{"n_layer": 16, "d_model": 384, "n_head": 6, "n_kv_head": 6, "head_dim": 64, "d_mlp": 1536, "vocab_size": 32000, "activation": "gelu", "norm": "layernorm", "norm_place": "pre", "norm_eps": 1e-05, "positions": "alibi", "qk_norm": false, "attn_scale": 0.125, "bias": "all", "tie_embeddings": true, "parallel_block": false, "init": "normal", "init_std_qkv": 0.015, "init_std_o": 0.00265, "init_std_up": 0.015, "init_std_down": 0.00265, "optimizer": "adamw", "lr": 0.00138, "beta1": 0.9, "beta2": 0.95, "weight_decay": 0.11, "lr_head": 0.0053, "grad_clip": 1.0, "warmup_steps": 531, "schedule": "wsd", "decay_fraction": 0.618, "decay_shape": "linear", "final_lr_fraction": 0.05, "batch_tokens": 65536, "seq_len": 1024, "doc_mask": true, "train_tokens": 324800000, "steps": 4957, "dataset": "wikipedia_en"}
MLP neurons of a small language model. Each row is named by its layer, matrix (up: input weights; down: output weights) and neuron, and shows model dimensions 48-303. Each number is 128 + 24 x the weight over its row's rms, rounded and kept within 0 to 255. Numbers have three digits each.
After each neuron's rows, "raises" lists the tokens whose logits its output raises most directly, leaving later layers aside.

L2.up1426:091174127154125160131134188193091105098140117114113111125124141129149116121148105096090141149113158108147107149137105127088126101155134117131100130147146120091141110143117102091085153125131120119114149112132127138124121169147101135174120116110121149116145160157104156142109145125123176115162160114144106128128109132120120162103108103109154124130103119129126098147135107167137143074098064118147127114122123142159115092092116126092084145138132155113151180086119111133155073094151124148150156158132186123133119081114100129135092110119118125077163170141147125146150159093122094122097135074142096088154127150109184110150152116104159098148150133106127126146106083135170104136142186145107146123106122141122177140157148146143133118146151166072117115125097090150124142121067152
L2.down1426:107127114131135158173149129159155105102106120147091098128122119115153146101117143123167109161120129134136136166112138170102131098128099135102117122164153099122155126120126113115107139139112144143133141143153125135063120172138115167155129147072133147093097139134116146123104091094137115128120119120140120105132117089142116178103122072133139130128146140116152119164160093100137088126097111137175178153094112108101121152117131142136090139131146121130154159101110142098163126110172147146156163116115157117110101122134146128114168097139091139116149145126175122176191099097126112114123125109102106089130109094136114161126152132134090120126109141145135141138096101161122135147124105139126133149125134135091097151137106104111132120141103132127137101189095106146105158104110168
raises: " however", " which", " but", " although", " though"

L9.up1494:171144140099095127119118102109106133123137108088142124089050106064135118144112088105156120101142106134111088182107159160089128103146122086159114142115151123121148129162109112136117090090145117138158113134136138123131135113147149124108132115149100139124147164160136145140165145048118146087142154115133150177068119098135145096163149103142109093123135111158150120182167102108113120127174094154096092114110189121133113138173126137135163123123127112099089135080155065130081104099129142155123138156134123126162127142159153130107125113156144100141128155133226157130141109099144160145102173100123129138109111120091156121163135136113116152139147116138154163119139150144099113131098122125146168151086150106139140096118103135149136121135116101120141090128076140118134113095134143
L9.down1494:121092144113137130149093147142151099102124138163106089123225136151114131116125169156118134131140117124145182098136080107145157156127157176114132115124131150140104120130147135112116171130109125124108145120099130128149115146125119131134119145134160108134103113059161124120126130189102089149106070165148142093182142169162157159105117145087106165132104130137135118107111149125120159135105143105146144104129113151090109109117144135124114102144130145161169124145118166131146151162121108110145126099130126117104137141084121128098127139114107135125113084141053120138132145146101088130149083141179144114141114110136113138087121138165119113128123122111126084129121136096117127091153137122103107112156138121153102176144127097113098115112151142123170149228126147142135147151115109
raises: "2.", "1", "4", "1.", "2"

L10.up979:111083141115157112125096098113133135103095121105126124135117120148148123110120152120121156128135125124115103091114116122134112162151162154141097100108114146148130164149143137088127159152115160141109098159160155143114152108093180113138134111135117134149118128180194162162126128147105125087157138162111109131142119126144162090135070121152198160116138114148136112137138111120139103130113113135112131151098128125130110108159113106122102142129123100163129180095135084108159088070100095171178142161115116117080125114127133109117146090147121143118144132154150115136124130088074135137102088155145170098136128174142137095165109105148099134088100137178155102138145118116104120132086131099155117106133096158136100106164129142131152124127071130106115164143094089090121126127096119
L10.down979:121150086149094142115143149137118132154157141163127118155144137132112117119132138163133119117090124126145148159135138134140135093125107129116128128128113140121129084094139101189133106133132111123170164100115112092146127129155117154118133176143118148106132164160082082102122108072135086152135120120144125141128110113118079178133175109104098109123104131139086154144104093108115145152129167134130141097123170121124132133120126140121154101106127145127131085139144139143094142172131148096097126113116121148158124165139104109135143142106115097131092135077111133117127101147161143098159138100088105130094097122117144165124124128110169160179123135103085145157130154107118123141152090141120130120117159115134155157090111147103085175121157127154129124230146195134127152130170127
raises: " /", "\n", " (", ",", "—"

L9.up645:119116124101149080153145120147101128110147148110136129118094144134190161116096093107125142155118133129100163123138099134103117099128108109087149152125144148166134127140157121139119126146118115143113085163082123133133169145104118139104139134098116133130129125123129136100157121104144134126124099129105131136142104118147142123099121130152144164159100142136113159097136105124165104093102166162111167148135136133116106105170130087114112141170155161088092116140120137103091147129148134097164141128124149148074134128098105171130097096148137142134112131092138098145113185122114112099120157146115098130100114138147145097166131089128108151150151154132097151139094141120211165107115188141110164120106158117135130139115092110105132074108117165091095102111168115109127140130091131
L9.down645:110111129111126116123130131116111069098114107124150151125118130100151097116149138141164133168158187137126133161101150097049123141153133175117136103153137129169159152101128138126168162127120149094112132115120110135093154146111170157130151159119105132133116117117139130086161165113092178094123063115063172132143102095108113147112092167117125116150151126143097145130136149152149108128136102171078111138132139101136137114142124143154098138137124178145124139106159087106137105122143125127109133124120123099173122153137146113145132141089137140098154137149156110124100177105132157121113154124154077107122106114131150122147132092145162142133172124127136158081140115101112136172092103162121124159114120131145116166135143122159128136116135113102103120140091123116114125125148092
raises: " one", " two", " One", " five", " each"

L10.up556:106145105157106141092154134121122151104191113132126118092129175105122078141122160115141132115132131139160127155154156135137174128160162078157161106110141091125087084136137103120123173111140109148130107143151133138094156137124113142111118173120132100138117105169152105135130141075144149113159154130090112117128104139119134121120135138173121083123129143158147069115137079158128139146107081168100117138144195162155122126127133120110119146157119127144112153098150130106112133171137085156165120146151121149140158100128128062085095117112136105139097123125093155113128156098102136133090097153127130140148128160111151131120115148109141123118121121127116125098104081091130128176115112151110119140140110126125134126105127109082128113163171100134125139123121124071123131100156145
L10.down556:158118135083092141115111137114131128131119163138140131112132113107120087116143109132142124134127152109104132143123148097132135146130126152096131119129090123136120141087090140127142114122163124117133117105124109142116125101141133116105101132077126177096131127186139118159128150157148152112159168151102119141151134139119078122150149154125135115148112120119089128102125136087134132098147158107118144134149134160156116106111074177107105145178130123051126118133167159156124117149112143147103112117104114101148160132135138139186159153112112173125108127102103142125122149127182129136142144123109135146135135107130104127124136068128155148147152134127139119141146100136087131160172150083114095125105120121155145181144146107121120135103146130112174170239151173147172156132131178
raises: " (", " –", "\",", "\")", "\""

L9.up1128:104120155129137185125135114148157103156119142116092103122121120181097118134104147122134108108081127094114156122122121114067157115169136157128173119155090108149063091146131105106120121128142118136108144131165130172160169138147136156092132082097122130138113121138114162165139117129177136124162152132061113099141090164113160149119141119132139142084124110171116113131114134121127096096090123179152118141147144143137121158158117104131101104124135090122130189095107130148091145122116114156140138089111162139120122088109114150101124126156109135144096124162108111129092151097098075157109132138126107123128123140132144113146135181134187109115126157107100148167096090116148106150121106105135154133107178066094145154154118125151143157100145110149131173124125097135153156119107155
L9.down1128:140142095122114135141145111117125131201121129130125121128118151118110116138087140182151168127095110109119114117122148132119144103104105152112120103110116142137142115162147111109158083182091101155136133109123142134120155131073160150126144123131130137103143127165080165139159131105151128114122112152148144078155081135103198171135158124106103106124089131131083119146138144075101095150114146143152142105158129126136133109091157091097128138119122114136147166150118138138136178152160160121148103099126117136084104106133152137154182073155124128139121121137126110081104095101129161082145103126123126080115160148135135112103100165112173163119111198103150136133127144126115115141134109152095136118130159118104071118119147116145128115086128131129117144178120094133120148112108104
raises: " However", " Since", " When", " Their", " According"

L13.up889:073136117134137146124135106114153117134134099112136086135122147141127107157092119134126160133139110135124156141104152110108178103126145109163117148152144108079120092135125117131134118115113094135086131136149110117088118145094160087120137109167142135103119137117137124170121152117105132102147126162135147115090132117127105136120144110159120126126081069172115131170143125110161177130126058145110074172171155128166081141129134151158148133101148105145131154071138150160141116131114099152164105175130133124180069131111139089122135115109149150090100148123155167126072139121120152146158103130103119122133149149071133120145130106107097112155097131128093168134107155156154121114110168159128122106117167122138113111141134113153185084100158161135083124129116124126128142112086142
L13.down889:129094138107112116136144106091122110161127128150097104120129138106136143112159119112105118130125116181115073114122108119120155104116127170102105071143124138131101102108132131164112106168125193139110123135167117125130101127159139129099113166098096154139079138079171152140122142168151138143142123123084134130127120111141111125137122124116117092127148146139129140086128092114114106110151142093110109103145082074141141120111101127142156119137116174124150114170138125094098108116164147092139099110127159148124119142128118107137140158103106118123142104110084123122153126080166118116153125177113114103140123168149104124129137102106153140157148121105130175156092159138125141139130127122120161133134178124163123150069106148177141140179139141131122128021104166099131070104140147
raises: "s", "se", "d", " to", "sen"

L2.up573:123120127066126109092160127119069133188128143108153112093098091137114115136157150116122102088129154164154149142143139133163140163068134104107096123142107118125110150120141116140081125126093103130130139061149163123163189144139113093088126130110116110167087114129137158166144143135132139138152184186144117139093110112117101091123122088098136131109117115116119105145152120157169112117151146134122158153131140128163126127122126067128087138098115115127121118087104119161143143159117106118118085195111119128139152093146118133097103088112135126110138148163174127137151132104079129105133133109127123140100149154086121118118132063149123120156152136141160139077079136158156176121134140152179101131122092145108103136145198110126134102115126112127073120108110128117160141135082119
L2.down573:115145113130110090101138108096119134118162143117136139090103120114128103106115165119101167082128110119138118117136129112136134124164096187128138172143106122172149091159137121161128111119116116119156150144155117126126098112099176104157152134118111100168140120070122119086115096099094152174123158095143137121104139142112120091146127120124066104119155122162112152158152119144094112131136148163102155128126123098090131168135115128130160132100135167179127128136123155137127115096140127121094121142146134133125134137142142147109096100140123130151107149094190124122122116147113153113147111135131131174184076125142103153076119141121119197126111098097090124131063134093127141098154136144118125142126141117144141148133124071120148159138145136128116118145148182125120138146142149
raises: "tion", "tor", "ture", "tal", "sion"

L10.up1133:106175127160154102182088116128113138115147103138137108141162146130162183135141130133157102117105139121099102134100081087096128088134159169144120154114163122118122129173122102113148173170114122126121158141137164132114123140143159090121138103160161092110178164125154138140087106113151121185099116163139133092140091168125175127110140160105153156137159161142109090141131116140090147114144112122164150179146109126123114150109136101097158122095134158149132110144132158155124078168142099180151150120129108131140082165153118164150087122144155133104156129159089112111140127111094100115132083121123126088123134152110148099149156150141113133096116112099142142120134103118116130150151160095137140124113161076125133124109131162139182137112179126139089134105132131157142161132137110
L10.down1133:129108110133172115134165142128104139103125136140142149088113141119135120113172100117086137141116150133177166063139128131156141152128151121120123139116151133075131126156135170103132149149127135131149134105140143172151138181138119097079130114092103115079103124118146116102133101174134125106156092099100140087131119150148127112117119134093135114178125109182092104114057122127122149144156156129157091106121132151123117150092157143144155177116122149150167148139146146156135127147146109100165115164065115117088143143113165120138128139124141126122087124103118167148099128096117109118138077100110117138084107184144130100152166109126108134110137150113135118143110100139136096160140108112140148139118132119112131141165152123135133116105147166150128107117120097135103154154092099
raises: ",000", "0,000", " molar", ",000,000", ".70"